Weights of a small GPT-style language model, trained from scratch on English Wikipedia.
Size: 17 layers, width 192, vocabulary 3788, 9.01M parameters.
Architecture: LayerNorm before each block, rotary positions, no biases in attention or MLP.
MLP neurons of a small language model. Each row is named by its layer, matrix (up: input weights; down: output weights) and neuron, and shows model dimensions 0-191. Each number is 128 + 32 x the weight over its row's rms, rounded and kept within 0 to 255. Numbers have three digits each.
After each neuron's rows, "fires on" lists the tokens most often at its 100 highest values on Wikipedia text that the model never trained on; "fires before" lists the tokens most often just after its 100 highest values on Wikipedia text that the model never trained on. A number after a token or word is its count.

L3.up249:093130134130062149223154124116141127210115131112142062206181113097149140112162117122107100110154118060126121094153088111133102072086073153108117162140112132138147167099065160092110062135094151132116159134159135132164114137127083096100199104161122143097141100125114160151128177111126133111123096241107125129171107140088074096121151159184119166142081160124115142130079136105100149161095125130134086163151143059112130149118159133092090152180186187104207110119094117132132100135093122118136130182142123111143118126106172150197147103130122130185111088097105134092088118164128149167
L3.down249:190149101114217065182128109158125154100113088119092133138101163142124133060166128124141159124122048109121141109065119130124194194168132089144110128165132161157109096075163114110166152140138094147098172067134121112147174144141140058117082186166158150119109140106116119121151139139120121128127159131172101178079141185146173143161101119110184071131179158130115140116113153123132156136139145119110039153114136173150163103047119155136069123108099131123113109109075160120147116118216134158109125117160141086093056124080173087124107151093117115116116110137141138064143154186149119090
fires on: "0 " 62, "1 " 31
fires before: "| " 35, "|" 14, "(" 10, "to " 5, "m " 4, "m" 4

L2.up379:084063101087113162125173191155132188156092171115082047158117064157168186101089083133123107157104132135110137106168112074151140097126128114107126164189131126137161115184152095172143135132089136078115139105161215112097141179100143134119180145154160099090174095140156097135139147095107134123134080106126104106107135135096079094122121084130074167144109115137122208097134148171133188137113137109127135103134078129129149115197093104026118128150129119146089055164133111154139163155099103119172167159182136143101149144103082135162167114148160129070115090113109102097095110156168116130
L2.down379:153176116191173111133110139172183146091116044179118182090112156104112097061208154114130130136137114159088121115128078112095136137120130036145142135104166151131076094071124100141181081182141125122092124133151124114141176133169142102090110149133184126118099156131114153133152139143167084177098163169151107117142134142158194160165127143169182072099140149076057067182049143135151156143127101131093159147098152180118123123133176127145156097099100109131157139140104120091098085097148153149079176134173102120162100137108165138128127143063120062150128128114101129115073159111116112102
fires on: "0 " 40, "2 " 25, "1 " 14, "200 " 5, "way" 5, "los" 5
fires before: "| " 42, "|" 12, "(" 6, "m " 5

L3.up437:194151077131124158156071098103116117163128187104201132174146142115136149132145098153162172159174156148084129142121159084096104093126130099071129202150091174151070066154098176153162078112095152124152152083163141089140203157103151164119103155117115151132122136136119107115119131170133069054135132162157126075111106116143171121136123155173119161118049157170108102130107156126126112079175154119115083156077122095122101128127124070155085109142128152131181098080187129183118134159089122144180139142105127092094122124165186124188136180120104114119080141132128085146096062187143142125
L3.down437:158076154156140103124139123182143088073092143129053111075088145167167094066076112108118132126113121137146137129167128165191171133132062158123101161132175169130157156113110096144110150113116094094139150100105141127141137132145116098100162167190131118114117125165117133179137118066157101090119180185153149164137167140087114117142181114082130023169143123041125141146136166138114197134117110132109111087083071186089094081116181172158122098094102117119182157187130142103145106167211148097117109109112164108160113109075084105152100113116120109158173096137154088107151127156144113122
fires on: "5 " 23, "8 " 18, "6 " 16, "4 " 13, "3 " 8, "0 " 6
fires before: "| " 41, "|" 7, "(" 6, "c" 5, "m " 5, "m" 5

L10.up730:097160089154122098146102186111126155144111162103149132115093179097169146134167177173139164125064160151141153060183104095145150153112139132121124108114091092154082124118053156156136085157130115100111138121166104135222107128105108142117119165141139144141078148107135131100071138140163170119090065125107142118105112092156115128116114135110112143145132178151167173100131094134121127158093151072149186116165139092099105143165072145071117137127130160116141105123146097145155128135232133175073106125161157123108203161109121148201126136059164102181145145037093098097078083120166092168
L10.down730:157110124127110087128131121143147068119170143158078136152162226164204118035154209164101113133094140156119099133176179145156056155094096117184048169159087130106118095090097119125085084162108175118147167133088147151143156150151097148132163114101083128150086111115128098156165155085088177132108148106178106101117171165151153149130128089156105168100179099127113126106090118106135169150055100178094130085129114078089119139103090066127168138157154100113158145132121120157092153121099125106088179104111129110132148137089114114151156214160103132140156086129134134106175112148140111122
fires on: "\n" 55, "is " 8, "as " 7, "received " 5
fires before: "- " 55, "a " 15, "an " 6, "the " 5

L8.up708:140122111128094123153068137053124063119128165144142103145186152131033131138143124176121112123184142106110113106148209105144144061132101085136168155116126169089126047154164126173122116115120132065152086083128133098110124157161070200085125151089114143104146122133110164142116176098150084174113156112169136132162124130116107150099138168172126169077108093156172183131105140091146115079097128106077115142106151075126135143114142134114106167145104167197125116139171073154200111085102050083106161163167127151136128143118139123108108117095111101113133097134148153160097094105122220164
L8.down708:124166124135148126134097087104157112126145137072155104173118255155143149000141174138166105125111122156151108100111100132126112117175128080128120142128141131129102115113110116071127113126099186123092138102109123104129115137103112162108127112170136169196129136112148193127143095130148124130123106162113148085150162109126101123158157115106162110126126122111173134155109136173123128109111130138101074138079104159163103146141129215125137139134139151156119072079140151158128113123100105171125088072183116137112145116107121168108152108106205168131117124153119134101152128107111169098
fires on: "\n\n" 96, ". " 4
fires before: "==" 18, "The " 10, "== " 9, "===" 6, "In " 6, "On " 5

L2.up257:204196175164158153140135073124136175174069125095137130140158048134105152155124110118100134140107114129138117140063123110089125138110132126127187125160117130098115116142117162118115046109136201147079147097113139085173092184131163078059161077177185196162161137152128116125179106183081123077092138119135169120165100158141125095142172150119103134141139152139159151134107157109106170142125120140093117112140086077163122130151106161132108075200088189189122143163095176108096087095119123154094141164178145136144120077098144137125107183158088091142164113147126150096140116148081186147
L2.down257:192094089105101090142128151183101118084092072155112121077085194151163145058099132121157107145123114075101165153136156103143169150140123126111117132182124117145148090082113176116157145141158141138154200083125177097089142122159111120141152149168153069163122116097138101181136113139104167097137136170161115122068113181080140151230119069119150059144154106108108178118176092141151154116128094116141125129105047138104126074104145098165109120055168061078113152112188127140190136113146189087124120125162171103174085144121134143086109113148093144141089144154123138130127149119160134155
fires on: "9 " 27, "10 " 16, "0 " 13, "000 " 11, "100 " 10
fires before: "| " 53, "|" 16

L9.up745:072126109103119103136222144082086118134130134119112097143126113133150108151181161162079164082097111142064110156099170124051102144153183180098150136104156144059131128127116189129123163121122061147137106149128047106136089160169114133133149106191087114119186109095114133106095135102076129130176117112137144074132162179132140108125140095122134104187145155136152126146076082187139117154115083140168129082196181111150155184130138131095095101132116139145137057148127118098113146140160147141072129073083160076165208096127142148092141147152150076167119115130123151062145182122119128114
L9.down745:160166123093102103118122119125146154115096139074130163187155166162154073108154110158176163058079121128134116104156088112194190114107094142115056114077110114125094129067121090133148158114137116113129161189098068115095172142114059155137159123107108079073122112162097151130108105087132144134090090151176099166176127153175103090178129131129119139138166204105161193161141090108151126138046156116113170165160142158184017132064158127138123106118144165102102080100170097130105155135129132136112160152182125140145146149150142120122077124102107140157110117149172136134164082086139124131
fires on: "'" 91, "’" 4
fires before: "s " 75, "t " 4

L9.up99:140124081139081072138105110120166046064091157121115095149111158105081121136067107175194067084162163111142094149140111134149125088093171086121131149110111139107117164144084187176157167088143180068089069148086147086157126125139074142144144146129095159147119168109091177104155148147128042145071151106107167114113141128136088131109169141152117175093124114147172126122108087154166117143107155067068095100095157127116168163133126176126103127130120129146116116155180144134094101156134120108204089140216126122133109164091149098129138131097167162162179128105121091147107071104174172135
L9.down99:098140131125154141118124130126135116128166143045133103127124255129111146000146140126162098143155106124155120104107136163111122137155088105111059118113140113159130087123127100125137132098122137116125126108149107155120128095131139157112137102153121128204120159090150173132132155140141101121134139134103119134144135139110120123157123113117140146101152136116166139153144120148144128132069166129115122159087070139131118120111105198159172136131115169160108132071157134109135110123120092136119058083177124139138133133075152139115154131126164204152132122128129145068151132107123131119
fires on: "\n\n" 99
fires before: "The " 18, "==" 12, "== " 6, "In " 6, "===" 5, "=== " 4

L5.up199:195150176062050102147093172119184115111206175099134083116100088111113112174100170117131120179148103122118106105111180144096073136094159136157169151145135077068118117125139107091136117118104107120157118099163184044152116129080068156064146131112179135052160138143073137087114133118140116057098134124157157104104141096079147148145086116091123130160087061186162145172142142149106113127174161149210159106144153135141144154151113143125092077152132122130110146139138119188159119141135111087082130118135101146116176106121125153122122065134103096102156178199142118132123126116168140144
L5.down199:118084082152120126113086148195103147124096126159123160141112189143156120100108092161145140151103173097115136178083128165115176158112115144130151143129145140098117094046173144134124147146088139119112148174216113155040129144164140113153107110129198136169130148131118095115110102119132193176124114136169120114161206134148130117175169125176145048123124112111099145108152087138157145120130143117120164131065093147124127137087129070111128100087159112083134141048139176164116167177078108167089174114167117099114156170211086169118148102081101102131136041079101091127134113114105113102
fires on: "6" 31, "8" 25, "7" 13, "2" 10, "4" 7, "9" 4
fires before: "," 16, "." 15, "7 " 6, "2" 6, "6 " 6, "1 " 5

L8.up514:161090179077088087140132083086156139123119129121150107115133111085130130115134109113108189145172157133141130098147124095076078114105150145094139157095102119192152124175234113077144136123182110115159178172167167080107071185132128092103163153104075147151174145163192135131071103160092124131092163132174135143175107165188077154114115106166143119064146137146173162125095126136117130088147119202156146158137144076119119167155113131172128125159139128123083135090186141129104138120165093142089119076084122129066113133114164073162076165065131142066141112103150100115121118071100145115
L8.down514:162103121141168142112129150137134088198113113080146117128126083093143147067166110128113120175161112198130120143137165117135077188118134114135075080106107150160142118137126138163152044121142065213130152114122066105147181172143104181116074154101179131139069123151082146136071129130150083167165125137108146138086123139121151084086074100142109096158140128105131153109153096151137168098115151109121161162162170127059150159151151094127197119133121101093142111144047081127162132178153116027127094176137074133165074139132151166161126103146163149129142141090145132096170146070120150132
fires on: "." 100
fires before: "\n\n" 73, "\n" 4

L11.up720:109156144053120141094091149142132069140111169062092114122091102150154083146140115087090089135111127171137117111126073095074075080133112129178114130162109140085126111194156113108137090155074118079145152158076107099155148152120148177088112188093127153135115141143111113154088066129101104184085152157116079198128158168121098100107174102136153147111157139139115075125152122120116093194100105127132111149122070118091095146207118166131151112134098178146132095143121187088124118140160163103105068140103143158171148134118138102137196182150138142168102131139134107070240102085122140114
L11.down720:119095181129107130144118132125130076067118078162100090078086130116107172045193132161125214118124190070143152088126152161141125098145106182141116108153143117144109149162123089135177139173131134163148102144148147142090184162176134099149113147142112097152144101096139088129141153097152143145087141139140148086104131134127102161211151098144125077085190173117156159154113130124100162125156089077107091061120133149126140115111107111194145160146145095093113106144085171141078133078083141085126170138170101166096093168092099140180190054094122099100159141164165153086143144122096061111
fires on: "es" 13, "." 10, "ment" 10, "ation" 10, "T" 6, "als" 6
fires before: ", " 25, ". " 15, "\n" 10, "\n\n" 6, "'" 5

L12.up498:124214101107074163135102152110139058158143165123088104128103141121150130172136136062143110130166189121105129141085086103094049120164176094152154127121113132113111150098114145184095095147169109150176117104161174089135133122096114110193139174022143097133151176083089121147122171188109109143095106162153106160062154175163107100171097085135123142090137109132116161121066145106119101132086148081048170165136139119084126153102143132100131138087150182159205090135129093074139169161156106108117138135155091130131137170094139142137108154136101120149137138129140191109204120114143114120
L12.down498:117155120054095104131080117109111145141179052055138117035082122111122161081099086157087114172106126131126087123104150186174085115187124154145177187155136119179153068212165161192118120149146146119147044126104169130149152099158177164126081152151154127106133108115174131096132098144141114149118125104120161110173117090162155184205110101117106107132082143121149109117155120143154156097044155138117134094099090128138168125116064140136128111174069117141114154102183104088120100078133156128130157171129132158155155162106091111136148146136127146108087096149118081086138164135115139128
fires on: "es" 20, "\"" 12, "France" 7, "University" 7, "5" 5, "s" 5
fires before: ". " 20, ", " 19, "." 15, "\n" 8, "'" 6, "\n\n" 4

L7.up723:102127156195115154147085143104156124172206164108089054164150110095130196148123179121070133129117099145100068111178081176086154151109129128120139091136107155152146165146104157137101099098122084162050088073096157117123111160136136147119142151089192147080150196144127130164147154140173118102128141083148157116121123115124167118118118139183070137176102145136105137118143177177067126195124148081141161116151131141111139175197103113114122123138089092112143097140053168132117167114134177131089116134133150158131121114128128138130088166219150175090200116158123077101094102086126155108
L7.down723:158117075185067081158131141155115186157080083140159104139137179190098167088147179176177131084164127094190089064102166168141116125083130171087081110181178182118152143093154153091109121106139128095140137127112108164173086151116132145153115096154129145110098112121084129130111135109142058109132129132188175066071133113092154152172166162143123158121134106112179122130134185111111138154122062128082069122173128199128099087130126106167085113089090142119131079114186118105144119088134093087144113123122130132075133170138171153149146078097117182176111125107142120070090139152114115140
fires on: "\n" 65, "as" 14, "ber" 10, "cre" 6
fires before: "- " 65, "g" 8, "tic " 4, ", " 4

L12.up210:127133081143144062136083128118100094159151154154130117092120123142153139141178082191086130139122194133128148158141177124155100100083178117129111153178111164095152155129105117178165137109083089167142123125065170069145123174144078135144104121109121132146180136139167118097097162137181140086120175093127096109156152134140128173112155142138098160090097163122163077066175169142061127085094138100161090109117122131181122133152075151112087111132136187180219156150180133112100095095137102088119155054099127155142204139162105151140159173166142140134139150087144130154114089078117041114
L12.down210:177108130153084144145094185112135122160172149094159105183051093149156154086130148169061128142140104154109134161059162119145116153129138082178084130128123140118126157159125080139099026169136110152123118121151142086137113144143149118148109130112154128200190164110088153095142156131122174117112117092168084164094149094167095107154153086148079153150139119138147125189127131161087156096077101151145119109123178115151107118176123036091158128112122145112179124120113120154090129098132115193073118074085167111060146156091103138130200141164103125116142184140106105158088088112192090092
fires on: "at " 73, "At " 7, "received " 5, "with " 4
fires before: "the " 39, "a " 7, "his " 5

L3.up434:097134162104085066076111132087077149152146147096143101099091118069088144132193101129139109083087093115128157178114199116117103148111106150124159180096082106130124101095149107118155151127181066099145125126181150097105157106100154179088093087137123154111087055171130127129100139108125121083099132168138114115118191102147160133114087132133123124136098138163170113149106181196167125154066217144150168128176094112169144134070106165114124090158129116125103157154192111143140086157124075204117084075101125184128156107100140135137165085102087160082106139116096080102138096158176138141
L3.down434:149137137159134135070171204123117110109119167116099117081069122113103163143155131209099093155144088113119139094113137094153139106085155137117196108133194173069167116129145100127134143177127119114091145157168141155067199079095188142099135127157142105173114115168145115119074100149127160111150058168177104120078125085101187090200118156151154062128114141135100140089111107154134179093168179156136122185071099138102087138160165125113071091117150101104125159132143154101182098121139089148145106134108141199146149115159106174114111086119086135129110146128123075117090116189170100115
fires on: "4" 59, "3" 34, "5" 5
fires before: ":" 21, "." 13, "," 10, "–" 7, "9 " 6, ") " 6

L2.up172:070118149096132120105167146124129114160154142138192120079129146091104149113182115183121147139119127131112136118111184140148098164132177165147082193112126108076118129074062101093100152094095111141129063103134209104182092114064154122117186106153068124129124098124178089095104089079159145080091123047141089100096153137144107136120092103140137121126158101073122111160171190139156142152055128155134135105105094092154166152182148126168135119123139082142115150217156111160159104137138095154129099098081176138163177103071140180100122092158181130141125112097149106142168136138166109175
L2.down172:104182102144130099105121134140141128170118182118088134122147074150088184113059081160182154121112103085139150095066112096135124134071162129084153110096057104133117126158152156177166163136165143046133073171138100166136122124118115175117127104119157163127096093110154162163130145198115130163066112123122107187136123153120132074135145124174137101122088146110113094109110141098137147207140111158119157100117143092122125153148199176170138163124129162133068090109153126127136107109154069146141092112231135165135066083153113144135117118114092088158160082065174136115141079197145136157
fires on: ", " 72, "EN" 7, "not " 4
fires before: "201" 16, "200" 12, "198" 9, "199" 7, "G " 6, "202" 5

L7.up70:210143096162096089165084106121184130131143143129070134168132101174123212156127093105114169130163110139101149103150135150064151106117072155120131120072100161134146131114186049152100096104065118089146223158107158164127126121156121130084176123144215091069128108104113130145150099096113102111171118167146149123124155199111097122100119188153116138146117154148105083078123113152119138119167126140138111152153166045143118155112088122119084123172093136162125105101152148153192051146118155105149104125190157090087118139169120155138120149101164114155114138126104058096097105124099160126
L7.down70:164150098143172095160144095103101085119124139083086091067142120106156146089171083127125142171106062144136133052132136137184126170143087146143108128164111105134149123108139078104207123108104051171096141122091139079132213171111140081089120196156145156090159092125165120095096163119138092089111135127165120154087185136107157158155158107111129052104184118111161160165127139127133151101123104077108141139076146158125138134126159176151109091136118159119160126147138109127179062110160225119130122131196120137125111081091152155158127100161122118142145129172126071102122171209133097104
fires on: "7 " 14, "9 " 13, "1 " 13, "3 " 13, "6 " 9, "5 " 7
fires before: "| " 36, "|" 25, "(" 13, "m " 5

L11.up200:148091170160101157113078145135179175227168130115126162156143160157148136132139156120053165093138152157126094156166124166128104102173161149144147072111127126118096149155098118127115070173121104088139077156138073169135121116158130096134125168185111132103203162142088088149103121139090129132156129176150158100102115112149096121113121179186077128166076135149091130150116154077080202121162172129157133145153116126082162181130143111107130172193095123115145064140037179144107135122152106152146118136050085151099144099118115142131117117155144187060139174130144140072135079119152138106
L11.down200:078136162124126175090113150117115086133150193097152103121136144120092181113060139179113091147135136120118168113082067151157146151105106035138119187135099133174121129124123159187110166191156116132070132085105165096126156129087139132096131038186173079165108136106089106106104100086163056105154082107150193162113166152128116098145145130130133164126098149134201118143104122121127131191054098122125144084153110124149086104130117167123086089102097103170094115156165161157137138173137134162107072161126182147175117113128099122116082120137191156121156176117102119146190113134103164135
fires on: "\n" 65, "he" 7, "e" 5, "ost" 5, "ber" 5, "\n  " 5
fires before: "- " 70, "gr" 5

L3.up762:123113139103153127151074117076175066193192163144182135109163113083142170147117131144129132142121093108133148104106129177037140140101110126134128142129157094139151149139143088131164135077163093179176185081120125092117131105116111127088057152121070164090180094083105139061094160118154166092043119122117171067138147084155143108142124102129100107080155137161128114155151168142188128148159156143138121158106112109133177142134089159137098049133075116126118146141181155175137096122156062113106126094086105103164110131094140161154158040106092133102156109164095104152116130143195130152
L3.down762:108125106137149146092159201112122124075161100166143117108093089130084119155105140145161123169103121078111142078165137172136177136129151156122181114152119157158151119112196108120148118146132134111096172166163114156064193143182155100078163103098151075182125135154106032115128130126152151108141112161149139147086134118076136084201132142188164027109130111135122165131139078220145190102123109145112140125090121147084120142098161113100163074085185088091085143095140167112139189127120118162083114144144139150158108148114104162122111076129088152110151086171091078134145143151093121110
fires on: "5" 45, "6" 23, "x" 11, "3" 11, "4" 4, "7" 4
fires before: "." 26, "9 " 7, "2" 6, "; " 6, "–" 5

L2.up92:099120132094117111134117114090175127137125150110122144154118171137165172159132154110165089077145079171131113184156068094122109125124189063130163171128125079126107097110124148187194119102073091125137153100130139154097123165101116156012127139165185163080119171168171122110190110125107157145099158122128170119132164171219153111112139104120141153184107139122064148114153169104124120140101158074112126092137126098183123137109082129067162148109078130096077110161171122112120149128077130109157163123153228165126127078136084132180155156143138161087110092139102139133103144178148106111
L2.down92:117166135154114153145119122184126192123132108128076208115137084127100081187099180051128067131088105153121079099161094110118090154125152057092169111107131099175136131150124134178126140125113113135088101131125121063089211125169161106136103118093123163087105156156110044165177171184120150128148185169155141164154094117133118038164124115098147096112127171141031166140153134146178185110110110150172096145144115174116109110121156138121144118140138139115147140134177134084102097153110114206135169141105112109124086089113133117123103120115065160091088116167115139139124174119151128131
fires on: "fail" 17, "long" 16, "round" 14, "claim" 11, "attack" 10, "view" 9
fires before: "ed " 21, ", " 11, "-" 8, "s" 8, "s " 8, "ing " 6

L8.up124:085138130145175175102117153116178178193102146098106121162159143117161127089108143110105126123139186170158069087109078087123098172137200117119149071128137109230115144194062148089135090088113136052110138159093123183095113125147106157162130181116088154153152083108121146125064169082102109141155112084114130145130119137085110071109128176151137146189095217124116201109137146188114163116115140086135099119175123100103147165112114173113084153168101147121122146107102109163138105049125126127108111131120140122150139085078123166157132145153156137121098186118120111113144102093089095144
L8.down124:073120095117103182119137114131106156127092205079136072127086170178148135050139082133065147124104172120115139143127105181157147072157183137164140108067114129127206101158102148112159113141114126136124146138085091130120112148075153153145148142145148134191104118080069135093074132146129096116076084150129191149158127151151113115176083170129150052117100137107105160082121121145168116167130137128162182143180099143123133102122129119038171078135172123126201140119133176169063083095098169190104110144105172146161136129133131129164106069140134143147088147109102131127153150092133101149
fires on: "\n" 49, "ig" 21, "te" 4, "all" 4
fires before: "- " 50, "ital " 9, "gr" 4, "s " 4

L3.up419:118125131201121114182171137116113133119065158080125065138166140115102136140145126162054127149155080070118070108156146159095062130147104125137113179114068191164113135113072102093075110148056130139146126127145147101217097193162119059140157093149091099114174094104072168117154125141124139155125089141092069111106148122075060101112102146150091148106153166164157196091147087128097192150138152065111128118073122145120151138129115077101103124136138156124142077177108148178146140151122107083109136122147143139140157147115115153155125159106110145181066143139160158145123110105109083149
L3.down419:144133120078191100059120067165157092119153068145083148175051131151111130121140136097183147105108160192155116190120086054116109214158156142146149091139188111108146113114095131145194136110116156106071122110093107162112129100130158141098122138110161192130085163117136121108105132118126131124122159189107111194161135097135176108100136109186187048147082131105085133173141147197157150118152089094153088106129124153176156141051163131149136115159088062149135174131114132097079139116182132150092148085138103091142122108135128090113111190122105130136129117125121127105109142081107126120
fires on: "3 " 25, "0 " 22, "2 " 17, "1 " 14, "sq " 8, "5 " 8
fires before: "| " 46, "(" 15, "mi " 6

L2.up743:095131147108129116060081129102098128126102166125120190178186082104132193153096176177146102095126162097127086155168086119125134095152198111101181144116111099174109090087133133085129106142154196098105141081140160102108104152127152168165115169162143111139149128147149090109172142123134120109132089092117156132146166132148174083061158130146177158162103140212079147156129124123098155110131194077126091127168129064100087133121100116082137172101140208125138027158154100157101091155120128096158165137132152110117124115129118075163079158125124060129106137134114158136088068138180132140
L2.down743:080125147137139169068130093138115170078150093117125193146054151130218134163096140082134103120127100192181101078136115168148184160158130136134187135118121096126171104162089134193075127174125081130089103132139105115082156182148071110151162195111149090056108161205138141131124101152080121147124090148113122160167120078166108104108148128100148167165134135124079163134150205106131148103115107126132121081166131175151093120109129106167138130190119103085160129124171162108081107142127123121165143130145103094101066059132100093078116098097139156112116162097125113097111136131131189145
fires on: "\n" 53, "fail" 18, "However" 14, "6 " 5, "however" 5
fires before: "| " 57, ", " 19, "ed " 10

L9.up531:141150097058095138097088043130102075100149104100139070123082147052165110106152143153125222096114164173139166079123147154104108136100125170077157106090131091109148160126140121145156116128133080053171143160138160118124110127099102144176140152138157181107119141165101139081093122150166142136141176102187088154089131127128030167092133111141142129134163148139204138114114120133132087074114189183064104095142095105125119182116071147170140182106155115156145141099173083155103134130138087142097060119139105118095130170121151127128082141099173135112177131091132125135175151122143155109
L9.down531:210122073199134137093179159132128123138124144161108086093145162140161164000126133150094097149157117113078114178149135153155092089117097078147156142148155108203149126120110154140102096113160116158105165115085112085163188119172133154118103111105164146154103113124114119135107148133118104090200125194076117119072101189131143095072105045127137146112120129120106139145144147148124190127125110143166125178133154154109133090149176119143213136122119099080093135134094144115133164102143155086138153172116115087127116109094097132122133164112105149160098121127169118050152155067122133090
fires on: "." 97
fires before: "\n\n" 80, "\n" 9

L6.up399:116133108220158079098152034099145080139083176097160156141158151133145179111133056205100185104122107121150085088118131157090096126183115152055074137114100082174143138145175112134154191110141124185111132120085135095106134151124166101084153109113135135159198119159094083113077106118119134156085144177145110154106145146110122083110108100058118161065143106099111182147174107094169135114118115154177100126166101113109150158130096145117109122165117134125061141082156172152136092082158173115093154151172131122124114092104107150130086162102160122083138140078164133169109134141120090152
L6.down399:124109128159154119123191116164135074164155129084137098111081057134154094070175101180093125184135140160112158133140154109121070128164127139141145128135157157173100065077185151195186118109094078158104154159149153156154180146114136156161124177069135105158080136117125092153089129149100108165116085173145110193102116156117090073146139119097187103107163119138102165137111115169129182055119117148128142153187056116096113092112190127078151113127206092081130141116111086116149131137159104132060125119114164126175124146160116125114118106094105150120076170136122109116185123132125060125
fires on: "|" 100
fires before: "\n" 92, "\n\n" 8

L6.up5:091153097125183112100079053115113111141108163122107074150148101138159147132122130138045133129134135241117146222097093155082096143187154134183119105107155108110103100175177155122100125104089164133152145128120107116106133124107152219076074128129123177114109121116111182147183128179100097156111150154139165148092146142112181116121129139087063130112098076140107105085155175135129130157203144121152082086159138130056142146080116097107047194158132172098163082110161132118072103127178111124116133149119167107148104109117116163137158138133140153104119146118093123105114120111145091142
L6.down5:169172119125121133126093180172087126157082112097121099142105129152041163151153113169122144153135168148152108161168146163153205102097142110195137072146159103165142072168140113081105090146099114175129154093119147105133133145172131143172106151128101103128143089136097067123158126115113047177113173142086102142124051163147146067125125146156096107111138178133120074134123176189162125155107134066143101089078104125160089102100141160150138148160148118140093106101155171079123113255094171115112141153128119142079140114090112134110146098116117112158105097144141108157162083158076173149
fires on: "es" 24, "ts" 17, "ards" 8, "ics" 8, "ans" 8, "als" 7
fires before: ", " 33, ". " 13, "." 8, ": " 6

L6.up54:153132124120094131126115093136113098146149129119179140108061132083140121143120035202097176136107245151100108126130151105084077157209140093135146126136105155109159106084096143119170116058143077116133123092154105188121122122135145175110082106151160164134060173124180117094112084126133125133118049126142168194150149115136150132112105087104109162130136097133127166130194106135107089181146161156118108147197104099134104137168128127109153101122122122118133090148174116149166089129141108138073070134167161138130156110109201076152167144120179154064159135126126163120151118081145083153
L6.down54:157125077136140164145143157113136149162071239060089128106117071086195128135135100134125114180075183144082112137141165132116120175109123127102206156123189178133153109157119116130181160136145101146106165189112126146150139159092115154099081129130161160101115150157112131135141154081096096079076119153092109177103104084111077092094142162149098141074116102115152159142125131120105144110138075160140107133226121125071145128133161090061129103129184174091155128149136060153175140121085161098070109168122145166124133145133153184135112135068124112112104104191118103139149104123121104116
fires on: "|" 61, ";" 25, ");" 5, ": " 4, ")." 4
fires before: "\n" 71, "\n\n" 23

L11.up566:117099169061153102113083133139091158141104156131158110119145110089105142105140123003106127121156120170089140151070114118139129143150194188181118169146093153081144102078118161132124146087138093086145127130123122119185145081132128161093107093128096144104142110123100134098135173116124139106132137113129103135144185055148131158083119132171149145125170088111173169092063101120144135152094130124068116137128193112135155144091147119082180177126114172137114095173089150116176129157148187180177155146095136204187144103113185085095112141155107160116089126097143175109208077087123107126
L11.down566:175125110100118109184126080153148095126140123138160113145180148114134140124112177214105127068153116069125174125143157146101143107071147164158111133132163132055137088121119093117121147164084087077140088099131139098135202165126153144186153157165074137094125115122120096130144105133171114163111144117152106142143134160151150104160075144152088132167155147086099132161115051111109068134111110186135082073157079068122087132109112095194147135111122147102130150067124125062192125117100180146117166113128186140182110090185123170198124135108114107123156121153153125078049178128132124090
fires on: "'" 64, "g" 10, "h" 6, "’" 4, "u" 4
fires before: "s " 56, "m " 4

L6.up712:091133150128087078152114120139143136180112126126076134142110115102100146123174073107108127203170109139128120167156092139084080122130118130107138117152152079108153146115092169130164078118184138116130082165186184143108144140076134152112110169097117116164087159108107152165149176145133073157072144138157146224146137170156121135127107133105109159086164146170120159108101183104104125165126172096031152134110112175073116186127126114130083178093117176156146108083174079113170106119141114084065148126141122174202117139064108116158145154135121117105091091098107177139172129093060134167
L6.down712:100137132127154132098116159109141109146148058131156070113124076141097169157179113106135164175096107145082124114166161118143060117168179165142202191082089162121092142153194104170141167166153154133132113112109086129174167104131169104160139126102109070164165105115097119114139079135122116101126134170125158106094093164154171110140107134138103136181141117100155104125163172182101132086169148132081082059145106147180103104141063109074163148096137136126079144090151141139107175179099156087099167122119134117108148156082056127084160034110131134107123097204109105097164140120105147095
fires on: "." 33, "es" 11, "ations" 8, "also " 6, "York" 5
fires before: "\n\n" 31, ", " 29, "." 8, ". " 6, "==" 6